Part of a small language model's weights.
Training: a variant of Muon for these matrices, 89M tokens, 5404 steps.
MLP neurons of a small language model. Each row is named by its layer, matrix (gate and up: input weights) and neuron, and shows model dimensions 144-239. Each number is 128 + 24 x the weight over its row's rms, rounded and kept within 0 to 255. Numbers have three digits each. A neuron's up and down rows have the sign that makes its largest values positive.
After each neuron's rows, "fires on" lists the tokens most often at its 100 highest values on Wikipedia text that the model never trained on. A number after a token or word is its count.

L5.gate33:109167119149129138097152133150125149122091074135155115134145139131138108133134131155125139133177111189087117167163146108164129139120118095120148124142195106096147180146178126090144177084141135140097146122129132170095165103081142112099140140145153157109122108167150109134159135151131104154
L5.up33:113155109156125097137122140121120127129127116121120115160125179090134110118124173163093110123098122184152147168113153123173122134154125061138119128117145118128130148154135178098111152134143135113079124121107111131149180097171159149143097152153173151147119138133092117132113130104089120133
fires on: "it" 28, "ic" 27, "mer" 15, "our" 13, "at" 11

L2.gate315:099139130119088150102102134115174125178095096105137130122142120154082136118120119128115124146112115170117138112116121064096114150133100132147123113112121110121101124127112123128143112149094126104169139108137164110102113127131151147144093136130113131123137127111088111121132103121099113109
L2.up315:129149158122118091166123119104141084149154114092151129144147122149143141138118125104128126149119143159152115119124168063094089140133121104160150121117097134127092101138163123143172098129092103126163127165144150103074119074118098144168097096117110145159154137104132124120169105111128157130
fires on: " app" 32, " comp" 32, " ear" 15, " App" 14, " Ear" 4

L2.gate160:145127150170082127089134082169104102126116117098125125109174125139157158127157125114156109147151109126102087174124139105149153159134123145135114149131104150126148113149119150105144117143122160091116103110097096097107129140139096120099170103145129099075115078138107149125073109109125089108
L2.up160:137123184147139137122178112160157091139115101139119101098135132126123135119093119107127162095123098155138141129099138112135122116157116152156176134161121123134111160156122158086137137121065134111116111073136138140109139149153128166100170122150104094082113133140112095098118126146076082115
fires on: "ly" 100

L2.gate13:132154083152144135127148097086139159135137108121124149109111119141137138138103164102122082152141156123078150175107111097117148145105102107129117125099104110119122105125136125125158120144138145068160114147117147153139075100107116129139160127166156128118107189119099091133111114115149099100
L2.up13:159143114118166165104150109118190109146122158095105117137141107104129162099131120109096129146128111119134144124128139113128128102127099121137132096128128110106115124130121108139163126126138168166102144062133151121170150185149099111148164197112073107158124128117114114100132127099136154160
fires on: " " 100

L4.gate178:106175150152118111106158166153119153094120111123108150123138125130093112093122140095119127117141159149093150079137108148110122152140146133131179109113109075105149197127158167132085132039096101142154094130068139135112128159098170127104105084126121114125115152115146145106092157124148145107
L4.up178:171151146105116131143147111126105133140104121149100123116150132120116111123140152118121105151096156143157115112094049119136135073145130079121109150141129106111122174174110122140138098093103097149107100175124093129097132127074160125115159130161144150102118066156120107148174107110118104141
fires on: "ad" 72, "ild" 17, " head" 6

L5.gate153:104108126142103089107105130117137166130067100122127169127144176123111094137108112109117116091127107084134137109147072110086156134130130103119130145139148134127144113126159114136105095128154149131158146115111065091083122126150113120151131116132127123107138106128091134123126082126129143146
L5.up153:112192152139165111092147123156086134151119117120135108166102122171139115087096129132128172142146117125143119121116125125107134173107169097126154100149072130114150134102130121116101096157067109117154124143175109117120109122128077127134102121124129082123154106087112160128158132120128188148
fires on: " reg" 31, "ess" 8, "ec" 8, " Reg" 7, " Wh" 5, "ual" 4

L4.gate16:125165135097092123083133108100093162143143131109103163113104157115159123087134148097137152143153146111107115111130094086102111169139088117068142113135127126144089108147151093145082111152138157102096127110124132112170162108136134128154127141146093156129122134091137146143134109155109151096
L4.up16:104186160112112111095142113170137111117120157140172143169139150079127173105121144100147127128166112152136098108132121095142166126146090139125118100121115118150109126106134133152139140112113086148149143147113132110135099159127091067112142094084131084142115096097127148086116114138110170113
fires on: " Bar" 25, " West" 22, " War" 19, " Har" 13, " port" 9, " Char" 7

L2.gate75:092076107124124121154109130125149148132145135131133147116143130176085088179129132167124119132110157153121092152131141129127107107167117138163069128107124107168155094150173157110148079128097124106150137123092132140133130140123119157129138139150171144157093093122121122139120130138135104143
L2.up75:160160123168157153113173124104108150101148115142083106141137108133118127131130170083071145133139090137091117104114160105108094130127143164141097117153125117130138123178113123112130131102140126107104122125142162088129116087166107127179109144152191148119099097148142121146100144136178129114
fires on: "em" 76, "%" 16, " along" 6

L2.gate203:110083112149156079122137141126097108128117128114148123144136165113132125112109122140159130119118120133110107136150135118092125138091137143140113112132113172155139136120142128178118147077159087131162146136115123160097163111116121139153109099129129099140118136141110145153133143137148124116
L2.up203:129086132132089103130111155145147118073111167113151133131100122128143118119083144120179143158125127118146096155126094114063131131109118139102124154127124139123146152109123130168135122081177163126150115136140122131155153171116134134134092119131114153179125091135116138157127161132119087154
fires on: "ten" 39, " do" 19, "eded" 11, "lo" 9, " appear" 7

L4.gate280:121124161128155126121122108156118118107153127118149135147141130128133082142111103114168185139140149132177112133116125134107117142113153134164110186144126122118139118109076147148137098132158142148127175159102116152111137139099167133147102106129109099114087171107125116169086156088145114128
L4.up280:154114149118151139145115100167140125116131141117110132175090135125114100110139104089155131126134124135116161145078099164174132126163142162163132122137140135076110112147090147110118168138131139161091189128144135110115129157156170124145116094130118118110156155122107136136152110090145104101
fires on: " em" 32, " m" 24, " am" 23, " Em" 7, "sh" 6, " sc" 5

L4.gate36:108114106129135128147155098124133120147159118128090156107162170135139118131172097086157106128140121120181159135136076107091100130110158159129134158088117123096151141150138125115133088105149122139101107188121109131089129113136086097109153126121084153105107114061105134117148090179119107158
L4.up36:106175159088098145153163100093120148144133139117105172130156140101151119123121142149176137184174126118165092132152146138101091124089148144133095119103140131080147185150112104105144131069118106129109090168091157135090118109103099107112131124115141112146128129104103155119126089184110112128
fires on: " Th" 47, " th" 46, "Th" 7

L4.gate204:144133116105157107130066127145113151116153090137165165118134139107096112119147124137145108147136143110152132136166159103108120129105092107153127116139153123134141131155131160088112128139132121122140128119146095114157084117114150160097125142152104118150119137101148131111159107134171120113
L4.up204:140141080122156104126079127134083125116157109112140145154133112182101119150162117117122130149180152105140148131149144116137133132135135132129133122107148114144127140101098152105136158132149128099139101124155132108140051126118125129095132128142136109148118110130157120102117121147120128104
fires on: " |" 100

L2.gate298:126146139137116089141177094128136135167128126109109141163142142096085131127184126143133170144144119141112124131141138088149113131108167116162126139094172121166100126146145146172104095137144092185088121131154136117121146138129113156099053091134113114138117105135154151105133104146130131131
L2.up298:099171093166145123107127093106144144124142130131099133126122090124111133108137108117141115174166130164117137083155155133106142145156121095158126140129148188146109162090143146125196094126123106168126091149130154121122133099133083110146100110113165122144123184128176144121146113140130124159
fires on: " record" 38, " number" 17, " list" 12, " se" 10, " bas" 9, " List" 8

L4.gate233:138136100110168114085125149135125154144140108115119109132100126136168143069120170183130113150119122143124102170191157117161182097113110113160122191129131176111167095115093129121141065150156132120138097115164138100121140186128168130112128108122138138091090105081138114111114137128122137129
L4.up233:114117130151103132161117142133129152154089139130121103125123144133177109102118141164116103104145084119134123114106209130122168109121143120141128140170113148071137137090123084150152178158112141126129124135124133107111115125139125154132078106097132132087123124135146100085173139129147154154
fires on: " bro" 18, " high" 13, " short" 12, " ro" 11, "arter" 10, "ail" 10

L4.gate213:113102154138111106177154106140133124091146094101117152095145136099076138162155101120121101118132143170167141124116107152109073168117125101144127097135156123128131131144132123118132118155123098116183128187123158134102138130121129115160081089111061114141133169111083120093164103069139147139
L4.up213:097089174120119111109122101114138116176176110138136154118108166138096104137178117121147084142132095143151116110143101119116095140135124121135111092099135109104118159115099109140139111162089117099147111111128134074107118107156096113136119110074094116133138112160075116075147082133099109143
fires on: " app" 32, " tr" 18, " Tr" 15, " App" 14, " success" 6, " pop" 5

L5.gate160:130138088136154145154133158143143175096094145102138116133135107082115096121101166107131139079143113120101127099135126120122161138100121124078136102089092134109133122162144138084111133133113158124144129136157159160142143170104186150118173145099140104181164144110199107150131166105138079127
L5.up160:101123168126089109155103153164138129110138125145128111126141100119115126138124151071148107101137101168086121111163124165126096157137135119173137073129137105132127145143118113099127110125154174131131165116108179136147129162121132124128096092125108079137164095139118167117138122159112114128
fires on: "ly" 59, "ely" 11, "ether" 7, "ally" 6, " of" 5, "ily" 4

L2.gate238:105151082112142111150162141167145117108134076100119158161133131125120177121154146150068130146147177106132107092181132121113107124129112104136102070096089110143132142152166147162117130134105091108133130107095113072151121068147121148138092129136164132156092152129118167132103099115157078173
L2.up238:139135160145168117116114094151129077157138088139131102140143170103126161154101123140126132122135129099119079092131114129110071141128115158113126110165093076140124125145191131174127153089114131117131134136140122105142143129108109134087064132151115163120148085107150125157138125082085125113
fires on: " al" 61, " but" 23, " However," 15

L4.gate316:141128106166150120110151130167103106144123074139144137098151126134098118091091158119164163114150079171124116168135125112111133144155129136189131155139141106159131146150140105117113126119164103154105142132121077116153118124122101126096095071124071107123120119158107081083116093080122160110
L4.up316:137122119149139141097141140159146122155154066117129135083129139116109128089126099108146152097126099112100103135134109140130097061150139163165111167118124122142149123140104136110123115116149115123123131119123110138153129152144046131094138120098098102120125099153100096144149093122104143145
fires on: "ig" 61, "ug" 29, "ong" 5, "ear" 4

L4.gate111:139094113135158143114164141148148113111140142148094181163129116137126162140121144123129174112123123143181109159152160114054124150106100097133168113098103108158121125149136142126145113152148105159164101148115146095129118123150129154076122143118099144117119144118124143155185120112141090107
L4.up111:112101112087151137114133123140173172119149116123165174159106087134084135128099139124081150127068098156166132159164135163132102154143116127115135157124091123157114165145143164111151121127104150155153147118115142141160158100160164104150119108117155145132131112128152084150124106109095102127
fires on: " but" 36, " so" 30, " while" 10, ";" 8, " However," 7, " because" 4

L5.gate102:134119094172142096173148099087121113145143090168116139122096118105096123122116130103120179187134142140137161069099119127157147130148085141107107131135192110114131171165119107103128108099070110146127155163147125128116133149110128097161161113147129150140135162129116122164137140119131166093
L5.up102:141170156189112144104155086087101154108118103101110131168125114112095100131155158140120108135099117151152096125119143170122127122128147129113094149088127144168106116159131152136156147111145128158101151106132141129116119143136116170144110126168156119106162096110106144115116132167136151135
fires on: "er" 16, "ul" 16, "P" 12, "ord" 10, "p" 8, "der" 8

L2.gate115:097146101138134163103179170103121083073136120135106123156122103136172151151101151107098104140085124192115139120158142134148105171094095119136137115110104127156120136128080103080143114140139078113153173114093133133149139117135133119075149146068129158153099148125141136147151182117115134119
L2.up115:098130103148145131121142123105146098109128139131136155148117132108126108133083190110074092144127140128120147067146118108161141149115110125104071104104103121153108140147119117091147099145129099133123158107153161155154111102143118063115114126116082162136126151102102110081104138145159137087
fires on: "iz" 92, "az" 8

L4.gate91:152109135109122110108164143085120123142115127129107138151144158128141146141112113115167101144168126082087139135098168128086188132147109110123118115128126159137131123152112108145141115114113085127099134160122127156140176151098139123137136127105133114201131156131113135201118118130110165103
L4.up91:119101157155134140143142114124106102173150113143170117158092140128112118175132117121108140127113133153136169159149132105125101100168134143146157096128138108106092139095116089103098149103120155171084122127139139157136106159102159106122108156121189091089155172127101143105112149107137122109
fires on: "pp" 21, " prom" 18, " em" 15, "ff" 11, "p" 9, " us" 9

L2.gate171:094122147083069123141130103146138101128111147150095129156092108166154119130136156140152132125088115095160118172151122109161151155142139129126139120124182139129129104156100103161140133135084159083161136124144101146089146106122138159124150085122136109099098085109141105107066120095095161156
L2.up171:119104125128126135090092153100144126117103077116087118070093129153153158105148124116143114107132115091151121153152155078162145136135133114079117144165153121120136107164135115187150137123130096120137119145108096141126162115146137138100138108111126114114098079124152136113113096130094167134
fires on: "ail" 73, " Air" 16, " air" 9

L2.gate147:141105143144128080118167126187139119130123138082144120164133125113101126116121108118117128116134147129121138166157121124110131117146125126107075144147122128130124135134144102141113080087134193118115096126109098048139108139130122120104106093175174118147168115139127129118105165092134164123
L2.up147:130137131167113114123173133178123115106124181105116156139122068147129126113107110120121123097100170127070114140140153119108096134097105155108079126180135125139122171108155141159134097092178160112140099088113134109150131114171133164124098111136168115127153129113155108137120129106113152088
fires on: "5," 26, "3," 24, "4," 18, "9," 9, "6," 7

L4.gate296:152134083129122105104156131159126172135154140153139160127129140137106122134157172155078133147145085156131138102167169153117113119098131134101090093115112094113121121122184104155132118103145142140109127073129114170123128109135122107150145146126145135137101112134138088112108121100131131114
L4.up296:149137103113083132093105156145126145109108158147114093074132159159061136179168100099099112104107090152122093127140164187137118144096153142152125165115110107099114103121159120121075142128123130160126150092142127183122090162141144122134141130128150147136138117134140120116102121151131120133
fires on: "%" 78, "ulation" 13, " population" 8

L2.gate25:108085110103150132160124137104148093145157143119168091128105138114147137132186112137085134099132114124101073124123188093163132130128130117135157111153110124149153100136117094154079140111150157136116103105158145136088102089105124194128142111119148149139113141134135176103123163113071101124
L2.up25:165177139103158136131170142150118104118077138106122158162113150131081093176087147145119075132135089153119134157107084137128116098116145091134107139068114120076131145140127161117152106083119120125094199117087117097137141141115087147105111147122078115129132084144122134119115132108135142181
fires on: "," 100

L4.gate82:104127143117103085162129135131139130134145158115162100102131134127148122115129076120110144160134158126118120132133180143114095133151130115164148178124107165101100158151107122114144129152129143087141109148133140096151171143146150108158111158150131094139113167161135146112163136154132143095
L4.up82:065126124122137087113172106133117097127155125119079138135115135145184112117128131127152126100089138144140123118165108139164179124128160185142116116119112095153158155113092081138120104155153114168149142116107094132107174095167114100154125107144107143132111094118114179096109091152093135145
fires on: " j" 49, " Gl" 11, "ia" 11, " home" 6, " a" 4, " str" 4

L5.gate176:129119135134195127123146127083168158132094072147152106134127149155157116149136158166122103122099130093106074141093156145144100109142107101109141110132178119140163142110119088141135150162144127145143136158130158191151159142125158157105102122114114127142085157134133107153121138194113153125
L5.up176:119163187100161160110135121103133084164098098129120119158113161133093118114103130163129079156136126130096075144155122138141151131170161096153110153135143154128130145132085106150126153121138156140144113152091169158093104140088118158128104150121128109168155121114134139203158143153117134121
fires on: " Mart" 18, "v" 12, "ourn" 11, "ew" 9, "k" 9, "ers" 5

L5.gate98:136117160116114145093116118118113145145125134121130109179133164095167097177119136120158159112138174121105130148131103080134133112070117131123093120179152116144151129151136092126115155109115108124130154153126149139128146136130136122145131152129105130148101071177127079094199163111134108115
L5.up98:134147164132139111106112131131135153097150126164170154136122161144192123158120121137164113141138169178111136131157122125150096111135172102133098113198133134100096115141144127074119113140144159149136147090088154104134080091158117109135150112140177090154085140179121094084124173150117115174
fires on: "enn" 15, "k" 15, "om" 11, "uck" 10, "ask" 9, " mark" 7

L5.gate174:112108147125116131145149130123106076133146097137094155167173122141128136164142160134131127149118181099073110145078100097131169151115126157130135143112127130171107135133148157134150115132156124115127112140127169118098107112103148076102165137129136171171102089127168112165137143111107109109
L5.up174:145082143125157175152178119113126095096146205112119116137103104106134129134176122086100141101162133130139128153143121137155118146092173123128145132154119150138134121138116123115179099100104108180132128131083114150126117130168127132109136100117115097167139158092120115160153163126112087160
fires on: "az" 28, " at" 16, "iz" 12, " deb" 9, " stud" 9, " vers" 4

L5.gate132:140134143138151119122128101099083114153143135087080120107163136110113094103133167142147144137156125113130110104125135123120107129141123123098136107158092150092111156139136149092143129105129114138090146184111115175122132154136119170124109119135102126146127170098144123124109130134138127132
L5.up132:136106141097141164198150108124116135120145121133152103103167103101098115126163160110162139130130096113139121101161154145103094119138114150137097133137114139163146124108087142144122104105132118135148168121108095137105110137162120183137091131066134106164135145103105141066140147140148144107
fires on: " th" 52, " Th" 13, "ar" 7, "ade" 5

L2.gate174:124114135108081093111107126123119129153111132106136107126187112126153100073101126119094110139150146103137133084126117141106119125149145143115137130135139146176145129141128156127104098117116155106114112136096078129168133169080169144140152125152140102132084100150118163116086117134158135165
L2.up174:133074117113115118124087176102139095097141107167158137127182123127152139140162120182150133133148092149121099109158093120120147166134154117162100112112178130102174100147132118140103098109113096115127124086080123116140088166133121095122111080154132142136127108138141150103110120167195123128
fires on: " US" 21, " repl" 18, " U.S." 17, " Japan" 14, " Canad" 12, "US" 10

L2.gate124:141181171160144103130182155142128133171169126145122103149167156146119081110105136100190168124110126144134107105098097079106097146136146172161107124088198130115108081149112146115140149098160115146124111179114153107143150132099155140090151090128123142094111128116115138140151144112076127171
L2.up124:100120118138116158137112094111150148115149150110152078136110119112155071085094115133088138142104116112139141144108142118100137114172116149129128146143137157102170114145091120131128128155080144107064121133151137170131108165193178137106110112139132145148117155122122118133129103101143124088
fires on: " m" 63, " em" 32, " Em" 5

L2.gate186:175126110138105136168135120143131086148140124089128141129137143107117122132104143148090128124125143181146106148168106117093078125151167111119156119100132068138149141130134187121171106172168133141113113132103096107143103108137126140109162103124138147096102153139115062147124089072131157132
L2.up186:137124169079106145119098129102112114171073162126129141111142121122140114112108111119115105109132116141153143163125123098149086137148162157118137107173130124092124086085128111116151109156082115102127135126133105152127137139172141156131135138097099135113139128095098095115145119139104142167
fires on: "ig" 100

L2.gate261:147120105138107118094132140146094121169144068150135127102136153110131103106118133134143109111148167129107078148121164129111087123150165124097120154105120094135077098079133169131136131088126143125103091126138139090093087125138137147113130138101118125116136165125141148169122095169136186135
L2.up261:139137122161128140132107127111120119157144096133123111105150132080104108138125172130128112150114174189153141148120120151113117144148114129119141134138147103116107097147136102106129100124151111073132192095125134094125102119117123142130093163140098154111123164140137088193101073155128159083
fires on: "og" 59, " cre" 18, "ig" 14, " known" 6

L5.gate277:130132151168114113109142115092123125140126106113121129100136135127098116137126114115118122145131138180102164146167105115101124144124155145109165090183104120104134115099089152118128095139174154132140138146066169071146122140142152116126090122128148166178104106160139142155154129153131125089
L5.up277:103120138146120130110104142107105132083131178166138150132134148087138140179139124120134117124067133143080138163163165130099167067132174128126093113129135123119135120156089130094122097132155130132078129138129116124139167116151141089139129123150132135107104075137140124167154144116117068137
fires on: "e" 21, " which" 14, "om" 9, "ul" 9, "ad" 8, " where" 7

L2.gate145:151128085146126105137176130184110121082139123145159098140134147161124120106118164135171142182115170119094104125144137143109112139119181133089125171148137149134154127140153099177133122118132162107111143134101119094157094098156108154091099120102110116146137150122077114136114125076126161104
L2.up145:119121107144094143147156124186126124116133107086148119177160134114124151098108133149172164148121152149135113115164142121125136134113164119133092130149131140123125131144106088113131163134100153119130123127113123091161099141183114115114093134167124073137135153132127129079133141101126140101
fires on: "7," 32, " between" 29, "6," 15, "8," 7, " 3," 5, "5," 4

L5.gate271:123156155127108097128158088086144154146152135110148120131171141147083082137117119159106115118127098117146118144106126097145122146097126076162145168118128100097137141177090135168148088135116097103097155121121105166173129132135178134118103106149145138123088158167074119125119143114121127155
L5.up271:130186160122118132143141145085142159119128139127110133074167126138106113136118158124111124147125139123101109132126120154110134130103128114159126131123110161143155111135112122148156117098117100062078127101124099114173139086129158127184102148146130134144113123102100120110096148111129117160
fires on: " work" 16, " result" 11, " form" 9, "port" 7, "em" 7, "y" 7

L2.gate15:140200135143106109094098127150112105138155154156136182096145140120164131081130134138148184161123126159083129119105134108114146134185099160116121155135137128149102141146115101090105110116077133132143111114170115122133149093100177130147116116112100118132134145138131163080122117116162117094
L2.up15:151188122126110111109117111137134097146169164143112154121156146165153162098179124139135162198102124107128086133149131129127121149177057105166100131163128124146135138137114085129108102148135103120136138093188122097135171119133142123145096109118109155119116133113143100083129104126140109120
fires on: "ack" 32, " number" 25, " start" 16, " back" 13, " set" 5, " line" 5

L4.gate19:110169162114145121080148137113159153112130137121129106145151146151102110151108151132123148114135081141103142115114110140090154140074117128104127098158109150100154089108125160115179150135117109141159105125129123092147101178104136143118114081105137127057119135154184127120183116110111143155
L4.up19:097136131138140146105151122111147131071101128102116109121149131128086092135103085151116165137127097109133123135122123176076146142098164118161131141153097160127124123100145138082118153138112110178197128140131134136134109138122127089134147108130126127081109161151149128095157115114114131116
fires on: " reg" 53, " Reg" 30, "e" 6, " high" 5, "reg" 4

L4.gate155:094110160129123102117101176117126132138114124104132130125135086111134103122097138121175104126159124132127103128156151088142114132135147112160104083113116189096127097121165098110103148078150128144113096099143136125146126138136142172114135158099141123143162093127120152134131121129100141118
L4.up155:129109144165107116157120138114110151131117102132115125113117094084112123113077107117111113154158131126150114139129101124144145120159122129134152130157116159114155133106185108089104142071121120112149131095100145082139166163170119126121138110136129096181178088126109114136135108135111115111
fires on: " sc" 58, "sc" 21, "reg" 11, " Sc" 6

L4.gate162:170094154120119133129155105124170159096128158122122122136133158128121132155133144109065162119160103149162134147152196119164131122096122136113086115139146122097149127134147159120165141120134143168123079130113131111097103109131137124117128171093167163128111170106118162102181128126113130141
L4.up162:112134125076137102139086111130104111096136118153157085108138155143160151124101107118167165131150069140138178140086139173123153150128096106121155144134094136109142175156117098108106169097136112152126113092134098083097159158132140117120146109138112105134140106092150115136105126127175105099
fires on: "ill" 77, "per" 16, " oper" 7

L5.gate38:117122141155156125110119160131094132108109091193122114139101145106172104158142191151132128126173093122129110136115170124135142109147180078147131112138104121125143127140140152142127202097114104115118139132138112124139134123160104131163140106169110130132064099108105153147138151127134096109
L5.up38:103124107133149150137127131131166112143141128114148164099154147136133156092167179132132151133106133140124112161158130137098149127129131116180079152125119133065114105115135145106168142122105073078117125088135149151128130150131120088123138123135155112143081154096157139132134114138127127158
fires on: " repl" 14, "ing" 13, "um" 10, " describ" 9, "er" 8

L2.gate295:126137112126079109164140117103126105109139097137080150167113130122124140144167125150170171153174147148164136122112138130134149169154141169113131145114123184123105125134104106125168120155111149142106143143154124104130138119113140118119096148157138161106135090111119159140142131125149143134
L2.up295:110127082110075098162104096141168145137146138150094112137143099105140114092134131135113143138121175115157116169122087099128099135147156120141125132095167148130159128096162095118173085144145078142143157111174143103132148117146108060095130113142156094138160098075107170082132140116134142146
fires on: " se" 87, " list" 9, " List" 4

L2.gate146:133134098137109078119143121116143131130117129119113140099125121102091098102150132099096110134146133134119130142130146103133161134137126145145116121115088103057122095120147125137141121161180147093118150175124093160142121117142112094152174162141110123173130150119099124133089122117141144174
L2.up146:165152127160106116149131101136146105131146119100122120100121151095129144128137089134107149172169166138154126137093134089124111122105113134131183092142130083120108105142148132141149088128164180140103120100126126137158117134130120104146169146176126107111125147100138160150140096112191139133
fires on: " " 73, "." 12, " ===" 8, "?" 6

L4.gate41:132168148151108076152116092164144096144148152131166108104148147126120137110101163090134130122146172129137110141131162129087101117141068149121154146130131152095123113116141129122105132124119135169110125159120104151153158099131108112120129123128143142161128091087119137133157132132055147132
L4.up41:121086140136123137131155139097152093129162104148108145152112143119130105120131077180111130126121128126112096132156155141132162133149142116184147129173158130121134141135107116143156132111120093101148173147097040122104131123136139162108140146154131150125107129145131138138133106117121139106
fires on: "." 100

L5.gate144:167127105136115113087132111115147090130094102135155126138124108111110094142119143118126101135143078169136135090157125122054128105126166128129141108124088122103128168092102102114127096168151137088079134094140111115138176163121169129138093139116138136126116129119105103137116085114148159102
L5.up144:150110132121165142115164086161114106090063113140121162165132115107130104158143162096132096154161123143138104136128090114105152135175168140114140137127143147115140091117109127139135137149122141132104119148161156118130135175139158130160112129138106092141109124128074127144084096142125157114
fires on: " str" 27, " cl" 14, " large" 11, " sim" 10, " small" 8, " reg" 7

L4.gate133:105138132108120135118155116101091125150155113106123124146139128126104141105123110130167165108101093164136115121118148086129147121130077138107097128135127190184157108090141091169163165103098128146143133120147122071116180130112140126138147141124088126138096112156130134125122109138103159131
L4.up133:150139153121085158158123126155111135144140064161160126097110128128115144165134158121148131180181092106137157115140126090118171124113097105130119168119137130131125170137093124155115124160097164168126164136154102125179162168150136112161176172176139114095185139106097126122104116142135145161
fires on: "er" 34, " str" 27, " dist" 13, " differ" 7, " cr" 5

L5.gate65:071094163131116057159151133118152134122136078136140099134099137121107101142133109128117137161122100131145153118109168117100147123082152118124157158134096106097126097099113122137163137126137163138158152109124123114136110102084088119137093141083086112150131090147119174112163115169143136110
L5.up65:120126167148111132103132132114113128165126129176104121164112135120141171155143144125136146123101088130069189120142136123152119116148111128125129148146118169107087116118162139090105116174106144117180131157123152104125141167145077113088118096110052098130175109145151157123142113121146157155
fires on: "al" 35, "ublic" 9, "ual" 6, "ary" 6, "uthor" 5, "eral" 5

L5.gate86:149152122148133165114154090115143116070127130108179126132174099118157118182163138119113111107145074159127143149142139112131096119130105116136134147117138134088142155185097184127159153139108157120109103140097116144082151142131093105148162110148112164112164075126130093137142107123140131140
L5.up86:123135146160142155120125137092143107122134100149111126118120093122104111154099106104114130136101114119121127134088127069134112157137077130122110103103112169120114120162144133100116161150133120169140097130113134138137054089156135132093135140134098145142156094133102113146095134113119096138
fires on: "ed" 36, " Nor" 16, "ou" 11, " Canad" 9, "ly" 6

L5.gate37:082140125132143065169122124110154119150125120145118148143121135155145133157132143099124139118106120144163143087145091120133159117094168105126131164122174165108150108154123130170129138123099155129135114164179131163109120167120163171131087130123163098124152172151149142176152148095078147133
L5.up37:130106104131127143105123143117131164138116083128110191160109092158120127136110153143104111112162104135067142139119144105181147110151124103094141063126130112127133156155093082129153102128137138124138144145111131144141116150131160134104132153137135085113144140120114134173110080118156116093
fires on: " em" 15, " prom" 12, "ad" 9, "ag" 7, " Dep" 7, " Em" 6

L5.gate163:154141094116123093075124151130092149170127163120123128107087108155113118132155120167142164156126138128167125118113148126139144123108100090125146109136134161156135124135096144159164129163172155151122156152128130137164145127100094154142135107164086137118169144135140108122135103132120130120
L5.up163:100125118158114129116129123067139112144130171120112127097114166166163099155126123151154129120054095114132134138169158109144132135093139089153116163116132091176115133134113157124169144123118121125123115129110139103123142123116114148136170099122105119112114134142142115114121134135116122084
fires on: "k" 15, "le" 13, "o" 11, "er" 9, "ar" 7, " r" 7

L4.gate141:157140173110110145099145129106136149103074163164114110098146140176154112147129143136147137137147128096130128138101123103140143149117144107139145147182107108160127136147158167132124096091084112174173127074101137143148118129124147142146163144097119130149144169131125134128148112123105117135
L4.up141:150074148133113142077145142129149158148156142207130130128149175099152165174087158153135131152126107117084097135102144138091125132080088101144085119106125137132148126153161109147126107096097099150126128110142080163127097131170117133136160110106078135141134142151116111121125091146122124144
fires on: " rel" 43, " crit" 17, " gen" 15, "rit" 10, "-A" 8

L4.gate76:177114099143162126108133111126120124120143160151125086131120140135085099152161104096112133104166138105096136154102114119103154138136151130108163143154134096092146133163135120138139117168150080141148101142105125145143140132133087071092117120122125115106089151102115159093119122103119154105
L4.up76:176147143119188120110162148111105163141136130144085127127126116118135127147143109098091161117168165116141169104138105116125146155156137143150146120094109083105158136124137119149108137139095118096116133132124128118167138152133156099088154167100153103167109153099102172123129143106102127113
fires on: "ow" 61, " U" 39

L2.gate205:134158174154117090109113108145109129087099116102130119156137110116140144094096121125112110132113081129100084127108128116090134157144102097170135161118096119121160096085157136114139145120140096116159119054123121094137119097172118147102116128107090154097143146142128112167099121120123144127
L2.up205:181139128154118089144087124120108143139079132079156176130145128099144098113063127133078103149152143114177082101112123112088120116129115139151135161117139136139180116096175135090110137110167146122153112112141112120130128131151125138102133063113121123141197099094103111165129149136140145158
fires on: "ous" 52, "ious" 33, "ior" 9, "ternational" 6

L2.gate184:144145145142138097130142133161128150125169115116099145120106123127141124165160143113143129105161146115121165112162089115105176114164123161137143164078118130139134142162116135120186096137109126119115124129113130173123135096129062100108135088147152140165145102127133138129120132130123158119
L2.up184:152119149122143133116134125102134130119184150146154100122128075141102132123129139093154140079140113104197159115144127106119120107109110149151095181113172174118169104147124144071092132133124145139152145139164110094151159099145132112175115144103140143144167135095129160089137088079092099158
fires on: " U" 74, "U" 26

L4.gate27:126147151111128164150142100128118142128148126133122128149141162126143129096109117152112128120086137162122095143158120109130149095137114116118184141120139126131134106098129141077124156072136108145121183131124111155147152059167108111136143174159109108124104111146093163166149137124129106082
L4.up27:159155080160127122173151116117157121119148157140136140097149080125114145151148091154089093125153150149108130120132140101125120126135097136118132134189115133097159119100087111120112155120176124167143086138107121124100130123149136125138141129157137191136139123127122120156167150116110122126
fires on: "." 49, " b" 16, " j" 14, " s" 5, " spec" 5, " ass" 4